Part of a small language model's weights.
Architecture: rotary positions, no biases in attention or MLP.
MLP neurons of a small language model. Each row is named by its layer, matrix (gate and up: input weights) and neuron, and shows model dimensions 0-191. Each number is 128 + 24 x the weight over its row's rms, rounded and kept within 0 to 255. Numbers have three digits each. A neuron's up and down rows have the sign that makes its largest values positive.
A block is one neuron, or neurons of one layer that tend to fire together. After each block is what it responds to, as a language model described it from the Wikipedia text at the highest values.

L4.gate142:092141111126151153117101156135114122174097111121159116085146140125147153141133126122172118099085122105100141131098119101098117165148106087116136091097120168126108146093109125115125091104145140141124138162154127122078163156152108144127069093089138140093137124116151104154137194122133133118109089114118121147098121120112109185135178127137133120126137152127115085123134090105108139111128176156151145148111117145132131164134136086077181109123134132154112129129159119127115145086104122120148130149138087132079174151101159107138159120118117115144120153121125121142065137110176108145
L4.up142:113158145149086127120148090097148124175155125139150074127147112135144137134138146155123099114135164085137127123120154130120120120115123108150159113169107141165153148125120153158101161144120152091117134156123111094119116161105099160121101120134128105141105112159170078087142107134143114129131131124137118157166078152159148147099125089144147115125118113141161156127139118134099135164163120090102102183130116120082130134118138125151138140084136165112142119093142110108144079126185147118108108138124152094154149128143110081136110091139145123143109130133149119161118128129103177141
L4.gate144:097125155142117157125126106097139101142148144149135122103164124173140125087110121129149137130128105137093111131135119109110126125125168116125141153135128144103133140119110204153128096090125153152129126180132121148120087179145146128151144161166112116145128144103160104126125155136147132148090127124132131141120100152118137144129162118135124082136148166117084106129102077105132193147156159149113117130121154154067110161144128149122162115099101135121126116122150141116141135123086106153107118123121137140105149105116131090154147146165146149139163133093061105118134110127088139172
L4.up144:097125178118163097120113160086153166123136080165122129097145121119156073132163146112165131157122135125097121109147136143097137100117111158127157154155133105163117090107138123147131152134126138162122131190127116142104143134094134142140115142141147139137090144105167131123104169111140150111151116140123121131170120089193081132138157188140153112109167141134197112093130130146128165187140126123136071170118148162124099136150165158116133113117152160191074087116159104159115124129124093165111121157107144134121166143107119140130123133141129119096178133108127135132203148165118140179
L4.gate753:103081125131104136115130131109112114187109088132145104102138136169136144129109151113129144119093113107127122140076121088117143159160118134166143134111146153106147157121116144146102163096124120128108127113143154119138183151129113137139118132128119116151106152115156145092123113125098145148144082122214134125137165186134130182140142148136140145161127125042128134130145124120094144130137147148137135164127137123089159166158118110102154137160154148132144103136137144123135141116138107147142143152121073141121167170077124161163169088072120103105160138103114128131140142140146134129
L4.up753:122157148103143156135154127143115107107068110124109088124121112181107143146113143134123104121095139110096175124092137121163108112125113106117121133091125100149153144168157144116128111114174133123107093145157116081097098149115147138124149109162176134126089124135122098155089113110113133155187090111127151138152168159125147088102093152151148192074127132128146137120153118142087144126148115136132152105129142111137176131150138143114151150145148125149102094141120117142144121113151124154132150132120111151106173103142132129133100165094149117111116142154145090127124120111049104133
L4.gate762:115121120155128174114119082120148145125144149148110151115131149123084087148128112103138146120083104121109102120104123102167118153130143117135108079146106173110112154089120140154101138111118145131115136143106103173092157158106142122160107143133059156130112139123137121119164146125121140124100131127113128121142152171159128144156122136178144117128120124118123137154123085129151096109109143140083139158112128128121157166124147123074111075145132145096134097153178140148122127140113150131099152161159137135081157138072121153165126106156160156120153130138113102128146131157144156133
L4.up762:073113136104159145139139143122082148177142160095134074130134120159134133104146135121129120159160119146149135180086102105116156147135148105151097116132109132158149163153145103161133119135117158144094134133134129125136152120096145164086106139120161112154091114116165103105147132136119127122152141088111163138106146103116177124141156100159126163177140135109141127119121159145093150118181130107095101109101119165098151131118113141134151129123140102174194121124128142120126120118179166116114159135126189123142144100085158152124111175112153107134128123145155153106110135141119152129
L4.gate886:145104071111141173130132135139119101159148131106103134162135119109134118132143128123158144117147103147132103133071148118086136126145117128146125129109103153115098149091078123115141122101151087130125118142135111135123135118137179138142087141146150112136121185125162112136173121190090139139125114154151152118080156120072091159082133118124119107142137146133116136078152072124107124140128174109141118143105153149129134092135117126128144070143154126118118115146111143128125133072130116119144151108120099108116101135109126100138138110138154138129147181164104113120111140093120126126
L4.up886:116088128107153147108104097169145110136153137128129093157165166117149159115126128121153123151156103141115114104120154113086132107132183174120133126119132081114135116136113115131134155149128146146127081120091158127154195167131123163095162114089130168166116131157130143131140114125087076129112147131135126166105101066116093101111155146160148121168144152130147100098122145152089154125137122159109128136107155164168109168127133166116116127167150113112182129107098148128125117110139160081155112137156116159150102147143113102132172169124131141111144122130147091103130115095136132110
L4.gate1515:070136106159182172131097150086120148160148123086153095112102138174146134084174096127130143134102088139144137153135141094142175139139142152169103117132122114133111124074100143109140095167099108117107128111165170136109139132063100127133142118087100115145120116134138171151165153138112138146122112133133107129147142115167090128102133119134109155086169142089140137100120098135112118155155138130147115101109131190107143117161170152103135113158144129082129098087162109126166122053114112124146100148153108127098095151088164141148163120149145160136135165130122136144123137103109129111
L4.up1515:129090161129091102128115168129112110156097114121135121148155111095158124151109138140084150176109126131142116128123130139166118120160151127115148099117096146153161115109111103117103129109164132123114097141071083125139108072143136145148130105171164093159095130103129131171109132140112073144093128102127124086195131141170124130130146114135121122097126120132136172142127155167161160092104138127133058173117121100147143121152086150124137120131139159120137126103115146101116159143116094087108119110115148129110145141146124140129107076156125141126079135110115134087133125167145147148
L4.gate1722:129136130125094132108126118123152154117096132134146066132148083119115119098108111115118117127103128157143160128116110119155089153141110102148147154144153139119103152120142151125103133132127092099098077109117134149140148137141155162130120085136136113142135121095131136135104128128131141093101160142128130086139116144147062143152159117161101119122145118084097153138126107112123097118152117149102138090141173096119120106149116152074133108116117144103091115115102138126134138137120106098087086164135149082070138166102102142171122131142137091111158104109119092125132166130137116154
L4.up1722:106148050132156160134135108138135129154147131112173118110106119162154156140155165138117149099139149122099159176121115116180168156153143146138145107157172142139118131141119112132144131091115108155154138141127095131126123158092129141117101130124140122124136154124107135136131115069142094099152114143159177122156146167116115107103151090125134119136158148142138121141109097115118108105139144187130137143113140148167136133133132138139095112122161162092108106119151066183142136142125119111132125151128118187141174107111135123124136114111143148133164175135112134142147107101086165139
L4.gate1795:100097130161148128104083123124118156138105133127129123131194097149149133116154175125108133177112151154094111155099105129088135118110115123157141126111134116096139138129165139150144123151119141155138114113130196138112132171140097147127131141127157135140153157108158105091116154103109162113154096121103139119146142167137106117153169150168129112163164091132094111095177121109119162096122069130119117127133116138068140137129125125105087107119148114133118108138141112122152135142096156117104109102073104122113144145108111100148162095071171133104153079104093059127144104115153133142
L4.up1795:142152099089151137107116118103159141132112098158112112150117154140111148145157107133070133148119110130133152150129170128117142078115125115159132178141136134140155137142119120130131147137156148115127135155145127139114105142106150134114101153085136168136125098105094153168110131091127128160144147122123110094085134152192112112146103117129133123123147115128129147114129116129137164144131123084161125109118163124195194125145152163123160099142138127112208119057109112171101171116124145123094111123155088161167124151115139092127083118115139131142169123094117114157145155126144131119
Description: Word after opening punctuation. First word or word-piece right after a hyphen, open parenthesis, quote or slash, e.g. meet-and-greet, (and lately, '(it)'s, (any race).

L5.gate156:103116122100162134152102127134096173142168182090136122103132157157109079129152086120128123116125112166133122076150109134137118123110115113140159154146113137094134136188185089175128141133131117151143170169121156104111097125148134124136131105131147154119151082116116102164123134103091120157084130152148120116126169137125119132116120124154111131143093083119139102138123092123177112130155152106088113134128148133131151154109147119087110097093100119083169127114151164108089153086143145143136133132122132128099153134132161123146091131080134159148123178180148119157180105104160135073
L5.up156:090141163132160180139156164148113097168116123101191125140125120096113117138131110131125139078121115086106111134129147162136104130145127116145112143105110089124161128126096143099130123138136108103121115156135109108113142156200130098126085091170111158182126154120151112143125135131133088145108144127095138136114113078116111092106104128120108111140088125160113107125059136136116122115147113082140112150106134138146142145145117154107108109129130101137143166122158147090107159125138146102096145082136103116153109147126121142132132139169112079127101142136094137168092115129114126114
L5.gate214:109155142143122143144091140142134161154093115089093163154133110131123105109133147118134095110135133145136169117114111141137124158169130132170157125140153093088113107126163173113100167090115145108177169179127184106149097108130108119140082139070121126124134098152104154140145140127094133168090100120108159133120138132130125119112138096141118120162136116166137136106138131149096174127113143123140133112146100136169150157094099137122119123115140097102159133112125112182121118128174168126153111128157102155127194147157129128196103189129153129106148144109154162129085141104128095111
L5.up214:138139094128093145144143149126154137150115138108117132150165141119118095099140166106159087115114151105154131107099154150125129129116128097162144105123141084110120135105124154100075161112151133100189169146152150123159128088137114104139101131074117130165132145113150149125130142160052152116105115133101120087135115128142136130090136117154114076142098121146146109094093134124154115133133172149149110121142145111111149172103144169138124103119136119109152097141146144161124174115163163122113142128116143124136157141119127095200116123140189124136135167121144109146077135106145125103
L5.gate235:124167130177128152110097159132155172160098159143112102103128152125100093138110117117171093121121116115150165103182133113117164132157144079148162148127192136059112110136150144115165161129117124127146123200140143110157124114128138116126109107105107103113166118155159132157066124105134146168119155108091109123121140121116147101086150135168149123139149183132138148163132134151107165085123128121136133147142163117134109143106096155088141099127121109131131147055104170103187134105163152124104154158133154100118098119121151109152117166061091109127140120121121131133091100154136160090
L5.up235:156150115136141138146160103151119122113131155120143138191119119160138155118092086126065119120156102126115146114140127137117088132106116142119122114188073118155157137141113123100140143114125117097172087092162119129115075111126174129130103138170149181135164160107100079130167106117110103127089140143128133132134106113100128094132140062135108146103101131121106103116125149125144094143131147112138104134132098178124147075106146149119163147125154127147137116166131132159080121120113113115153148121122085099106136163133119162141133095148172125115108086122155134121129121131112144111
L5.gate646:085139102169130138096095141146169157148123122076119157150107151108139090155166133114112119105149070106093116106125111115117112169127088148146141082124133099097072150136121094088116136064096130123156121171178140109131147100098112115123119121115134123088119126116119117146124113124101139087116136154100102139118115110133149098100123098152169111145129127147112146091108097115108144124154118098109122118111103167157121134117112127120127098114175109155144101114094180123136147099136141137107123165118133141109119139121130117178140125092157149136094129098125153139090124123145165092
L5.up646:118119209130138125128105134126121117127111118091156121146132150096139122069127111164142117117128089167134133157157143144136154133141164147139133168127150146113107132114099146095121097172135138104166140130129148149122118116155170145122178150109168116109150114124125099130083080101133113124170129092134132092122170093133121110157116151146157134128135135127121112143084173160123143147124125117150154066154141107149145138136135134157094130163130132129135137117160103112109100150135113136092154137169130130143106079138106107081111133083104096106124155107124133118166113094099095102
Description: Name and title continuations. First piece of a surname right after a first name in lists and tables (Kh·achanov, Sh·apovalov), plus later first-name pieces (Alejand·ro) and inner title words (In the).

L5.gate185:125111094114130160128110114102128114150124127152118062155169170114148099149168136095101104129109145160148139094143121160123122147170162129130109106053145145128144131106139116143159137127135104160133136110119146134106128137151140158173126150082170120098126154098148141089128086091087118156137116141135119148131103105147162096120114164133148146153170131136119133111133126103106111113122117121134150107092175120103143107109140141167134131129141136100131113135143148110156085130149137137159148151115119118122067165096120097134133177075167087120099126112118124172140142124123124115
L5.up185:132125124147180142153159145127134095102091134135105129147132144101079115131136160111097108145123095131185137107125164137131134082158080103112123148094106151114142121172118123209084144155091092137097140130136115121139150188096104154078098120192141076116120158107124112149106168123077110147100132086149122102127118160149169144102118132175102145150183120131137136138112138133174160131135186136117124137114110121101126135104154116168140090141105103139123140153180139112112137107145102112128117127118099101101139131093135100124083161172078166142173142111127123134153139106133100116
L5.gate702:098133123154144120124119116131179115163090168141091109115102105150124101144124137095093130122125119159127093134126118098141122104145087151151119131114108169130133108139151129122101111144141103148106132116182134140056136127116134133126090124089103133163144170094152099167158137123114130138137055152155121112106160159155162141156119167120126106132125162118106124171113153158107112150126164124106126130142129129100142147126120140128131102111180135139138112104184114139102140103096138141170109128101079166136119125116122096154107135129161102144136126109184141156117111115144148101
L5.up702:097132204131134150085101160129164126137114147174144132084109097161131151139151158142095131146158149174182166150129106166114142129135086135174158165126127110162091114158129113113144153139125192100159145113109106131109132150091129114111124129125079144168138173152145103146143126130120139138158143107156116104111091148154101111126130152124150135170169144151127101144115147120090129087111126083133131116135179119097123099134110117111128162125108162154123147139126115151106103142116159099133100129132103147117106112144079123098114180117147139140123142107158141140123112109120109143
L5.gate893:103155088163156135124170148109126123156117179128149106144136126124105151129126116103112135117136119148135138127116137112168126119137147104118068152083145103127122148105130157147145110129097071146152153110132133150134143118133152156154078155132165134128150135106129082136118180096103131160135048126128124095111115140133146134143136122131129100169107148098115142089107086152098159135129139119109101144116141124125104134142122117072123151121137117083132129178102112146119115146122091141151113094098157141116064125137118173148169125110103118102150112121135129124113107120095148071
L5.up893:106125138124191162165164145103122151178104116119151162151089145164111106104139153115117151161133115135127110155152135167119106157181099123095120117153114159124135139158086117105145140128101105116129150100129157120142139154185130160092101137110146113184135192130154148135133156121151126126118145118125122103137120148149115134136151165151149095143119156109118123143133134139140164167102121131120160151105154151080155107101138110170145078117113095136146078092132144131130137104126123081143126095167128078162115147097092117134140146165126143126136145097139122113107085098102156128
L5.gate2277:123130153142139148113117109115161106089119173159133129134114115135165109183116162115142126157132115122138085117160145139117091133126142137131125122098125193124120113135114117147144093138163111202148138136124146146091127153107130128138152076133145108101096130146119182149119133132132111129086101118108114132131075165120153132127133119113114118114145092155186138173133130090110107109137130122106109190084122154094169139085100150093158131083151140146142126129191122107103148136140157095131118144096153082140127166097102115140157117125189122087184150148150128135140121048157109139
L5.up2277:124105069106126129136134113147123145127090123153079143144123109146155111135124158141086096154074079121100120126139148119127115109090135113141112147124133128116115185128193092132128139126117124097095139138107146119099117105132164152144113118125134171112125139124133134098105155119127185123121146131126125111139166140097152118119132130163111078129099156167136114130077107152131122160116108120156114102161093115111107085124111153122156135125113173121135117102177110098123150156126099137156146095129099102149114178118076091116094109147136153140094132146141140176156149106111097120
Description: Word-completing connective pieces. Final pieces that complete split function words, adverbs and conjunctions, e.g. wh-ich, oft-en, otherw-ise, S-ince, increasing-ly; also while, when, under.

L4.gate230:101137167144150147083116138129160116128107182081135130126095105117133089139118124133153131148113111136106079148151114148115128095110118083149136131121112145131089140107124149116133127136195110124176138139128164081114099150103133133142106089137103152112135103105132140131098124139154128136139150091135103151117106107139144135132121123128119103156179092142123121098111130137134132125168083161111059097141160103125130125110132104089138119117108131064157125138119109174108155133111129086119162169140098070153124152159110127149143159180123131136157129174145144141122140173159088136
L4.up230:103123120100144152122123157094066138112111140150113139141140130128147114103157128153158133147126085150101157141149113119119109160121179117106121158082111116180132134127155100137153144144117167094155138186114110130091165075121144129144140149137129129142149150159096119145141116118121155175165195128076159113132137111131132137108176125135178139143125106109171125170146131143151103098074146102111147105129139107104163100129114122136158127117186110153150143166125113159116154146126119167107157112117117121128114169103134112118155132137113085130136130121130125125139126136131104114
L4.gate496:122168154137148123103097145094114116182096160110124124109120071084143128090114103121135116088128121128120155155151131095128133137138131140129120160108134136107121103095147096121110148125136122130125102149139073148161142152111146134123135107104150153093143138102166120171087130161117165122117127165111099110137165142090136094149146083132118094154147134082141106137116119148105125126130160172138126135115123126130104134167121139107122109124156125106134150100168148097133138066128163100133108143108119140098131124103144168155144116104115105109145119110132100111097115147125160118
L4.up496:110145169107093122152135139103140115127106199134135148155099094139115144165114105127142087099150111129134127129109123124139089109140146154144148131099152104150111140102116096092097151118125106123162152154135153114114136143130113158108145187107104133108152124125110098122125143127100180129145183124138132139175123059159142117106105169130124115116120119149125107114144160114100146089094138114156150098110116105154082114107118083128137120172160133113138114119182120143183158095137135120133154143131134094141119144164143183139105114139139081126088094131170147125096131170119121131
L4.gate790:071139126169146097078117167157138115140113131117149147150145108112137109137115150121111172152087095150103119117152127113151133146137126110131135093165108126091120103087135150172118148115131125094151133099135149105101165107105127133139149109147127150107098127122120119129111147176119124142122124115142105101145162114142173161130136083183114144131090158110126112086136155080111151108089110154106111150116122140177103130118140119084137150140120141129135130105171157127129183111142147118127160181133159126127137102122131146167175089139162121109118132124127142155124131148136128118
L4.up790:138118122126142107124162110117137090141121088103110141113166125115102103104149123156145121132095114122125086153143137082119126102100132132163147111143123106121112108138153125137116177127101121128160127147112182156084145113104192124138157119143107197090128098138148098100102118106110118153175138126099119117115120126123167120116148110137138132133156099129120085146100164185091137120118162121103112115130122158122117106132151134090144105121187160109136132096127106059113111179136044105122135173142122084099157159154180100105148141105136123112137134119131139157166098109106145093
L4.gate1674:108147107116129179129103131137137115103134146148161104145142105077077096113114137120137127124119131119137159096126135106112128105075124101134126141095148140162158101064157184129130102136148087115173163118111120113132137109099100139138112159140143148138099103114091145112128125108128121154142161145116119141133091085131144182116133147124118133133150144141098108157178119152113170103138136121130151146124107124153146163160155129111151089149097114159127142072136163134144163126118143144097124139146140143151151135061161105148138132183126110136141128132114173164135130140118121088
L4.up1674:131117151129092181201124138126148093150096135175137175142122151109143113145093131140164109143092161117135120131123115142156108097125168153102142125096108116125114115147129119135106146149125178120171136098100139175106118130156115070115142153161117161092115123168087112142118152156137111104178150131112123113139131144122119158140168128090154129135167153113123106112131151116130172081152096122143148139091091160131110165131100162159155124106181126143143120140113084151122151115139157122123131075158138102114159148120122123108135156131145122112083120113103137125135157140113132160
L4.gate1807:097165157128127152118123126093157157131121162130105144154114115113127130113146154138085134142106080146108137154098140125146074143137109113169072113148151122096126106129153096130100146102114117091161175140100147071131120160119088133160131118138151112120133105108149159156160132116108142180116148139107115092123141156133141126157146115120107097172082142093057128135106122132120077156150113131142171116110108147135146122126185127102100136103117120128126121114113138128132122097138115109109118162109125069119117120142165119152145120102099133189117140120130136153103122133145130129
L4.up1807:116148175131129126114138178074112167156142063093115121167116161116141125085118147147160185109127131113154109104107172116144105115148129160137111154175138134149101142131141095143109156124117189092155116148157114080124133144138130146141140153130047121187126101150161120135139096117102137104121120141160138103122121073129142116136175142160142096163149164114108102122138163167103128135134115150122160106138151141136117133107137156190107142149100138126152111111127111171113119137135105130175159126134148079180092136115110129122122164103128117158140118156090107142110136134170141130
L4.gate1892:084117135117149152112132139134166111094102136110132118176115094109136099134137151125108140097108058130117119141179160130116115127137101134179117086160138101100074134128133119167093137136164125126169107124141157124143151123118130117137135093112132150128137117127104116168128121188115104151146167132125113146143131133122177118088143087140122151118087147138097129147108110152150153112138087093112136167102115149133137115136143146068109129154097120146154092091132140096105167117149143126126136183113142071159139140123136120165155106118088146155105142173155172169144132116114143090
L4.up1892:134116108117099129127110147166115140094142123096084127067154155128155157137146083157123109143090131170132160114159149161084146116135134125128116178113110110151167117143128095096118136164152154140114119109151141147095102135114146111111158132102121174117117100135164131141156125054142160125089091123123101121122121117105109133121161111138152091104115138151139134140113128146168136155122106161117121099131116160149137144095113101143176095128158137127178159143104077198109141153109119138147135164118102125131143127159160152096084151122110138116119143113155113117119131141113101086
L4.gate2021:161145121103138152093095150154128127076126164161118059119088129151145101158111096118107122113108121162137179107160149146089105137095156117142121143134137129150124123131137132150072152117154148134132132157123100132092123097126119140171125086106134160123168128114079116090068144090151144137114145170092121084123133151149140099088121120146143089091150132165090129133097180115172123122142171117152131128144137142179127141133143130127159125132105134149206113055126131150101137102121182112125119149124127106058106149098160139164153149113159141126136120159131112148167105120182145135
L4.up2021:105199113140095146102150161122103117092113124134159129158104094127120029119126146134117125115124108132118145097142138138130119091140099141123119142141141119140104140105112104108127162150083102115160141112133155116131109114112111116092108112165150131099138118117101160127111155135110086127107167124115123149112113142138127160153132096118147159138101156138136147189132128132133091148133122108110129132129151157144133156119133112111075189124091083148145159111130092137111140131145119117121130161134128078162171133113118107134131154140095157161112099152132164119164144085137113115
L4.gate2416:108096137139148119118062152119130116122106153125113170152117105110086132127159135128131108167124107120108110129150165092144053134113096159144100143142099124098149116121133145140105117133136112108148145120143187120101135143097118130142139113117122123144135150115151179151129157161120207172122119093108109116130135118154155121106172123109148154121129138127093177111145114130152150148146093090108112128114136136127141121141129135100094132120129124134155136134127123131112180116119175151151115143120126091107158162165149105155139124098088101174125117201147164180126092136158142102
L4.up2416:118194142140107152141099150140096118135121078109133125102106113091130125115139128134123100113137082133162113104149150121093157110168111140133129137153111113144093145133134124096115149150159121106123120150144115113150083123158153133134159131072133127116166101149132133147133112126128142109163086092067109127197140146145123126099128116114133149131141132142121105100123109141138143087111096053112098152089092143163123119123131144149124126095103100164169145146093137156121162108153159127141128130112159115177167160164141147118114148139133094142109112154151140104098111111135131123
Description: Name-initial capital letters. First capital letter or word piece of a proper name right after a preceding name word, e.g. Alexander K(udryavtsev), Lu D(ingyi), Detroit T(igers).

L3.gate185:086123131143131122096125081165101179145154129150086138111142102124124144137136089119135129175121142122144121103081163157144103141103131143144153121130145118105122141134138111100098140116120165115130101154103130184119154111110071178122167131111097160094120125132111165139141131106148129131084144125102160096150064161126073130113148122127145125114140136125097165115087145130115133131113213114112103156096106152166135164137160131131078087115109117111182081119178142113130166127146102135110115130141114121116147177086131114116116143090109151164162149134114136098147106131159133139
L3.up185:121139130099120144118112120131153135115152120137100175090107125142066102107138116135147103093093147129112147128121167117135115112087091128139110117142092071129153120117112097117132125123108110119120125139132178136133163149132073121146134140163128118127119145095139162118142111142147167110105167132127103130127091123125125131131149152086130146097078086112096137126130131135160145095157129123116130138127123131145109122103142107094098089115123154134144114145176156131135149148140139158123067114095063120098162176132130135149138104107128134137161147184117129140145132137147142141
L3.gate1263:133161095101093117140131124150128149168121133135083106124143140077119090148146161112146134108106139121116123121116131085158133198089151122148148104155105120141117171058123102104100144129067065117101081165112105165135132122122090093119105113140156121113158169124154156140162166124126114146121137125078124114121112151160144125103130101138160129162123160125152116135113140120165135162141144128095098121115118147156124132089143096139111128106094151154126143101114166154138114095066107161146063153111113109109146144100108088145168084151116137124106147123136131102140096115155140111
L3.up1263:118134138124102114122133143157131140139114100128095169112105131113094113144123142104176101143141142098117109098143163086186132139100130105132108138158117119110121163078157104118140120153093111127109108144131142170146165104129108102122138141106145097103146163111135151145124136123117121147156139134108141176089121193100153119096136079142127106143129146109120109124122125140139097149131148127106145121110140133153126169129167159127099120100152141161117167162145152134116103096094116144145061166094117098109154180136121103118124114119098151096132162154165123141130110141160155141
Description: Word start after opener. Opening piece of a word right after an opening bracket, quote mark, em dash, line break or heading marks, e.g. (rival, "roughed, —from.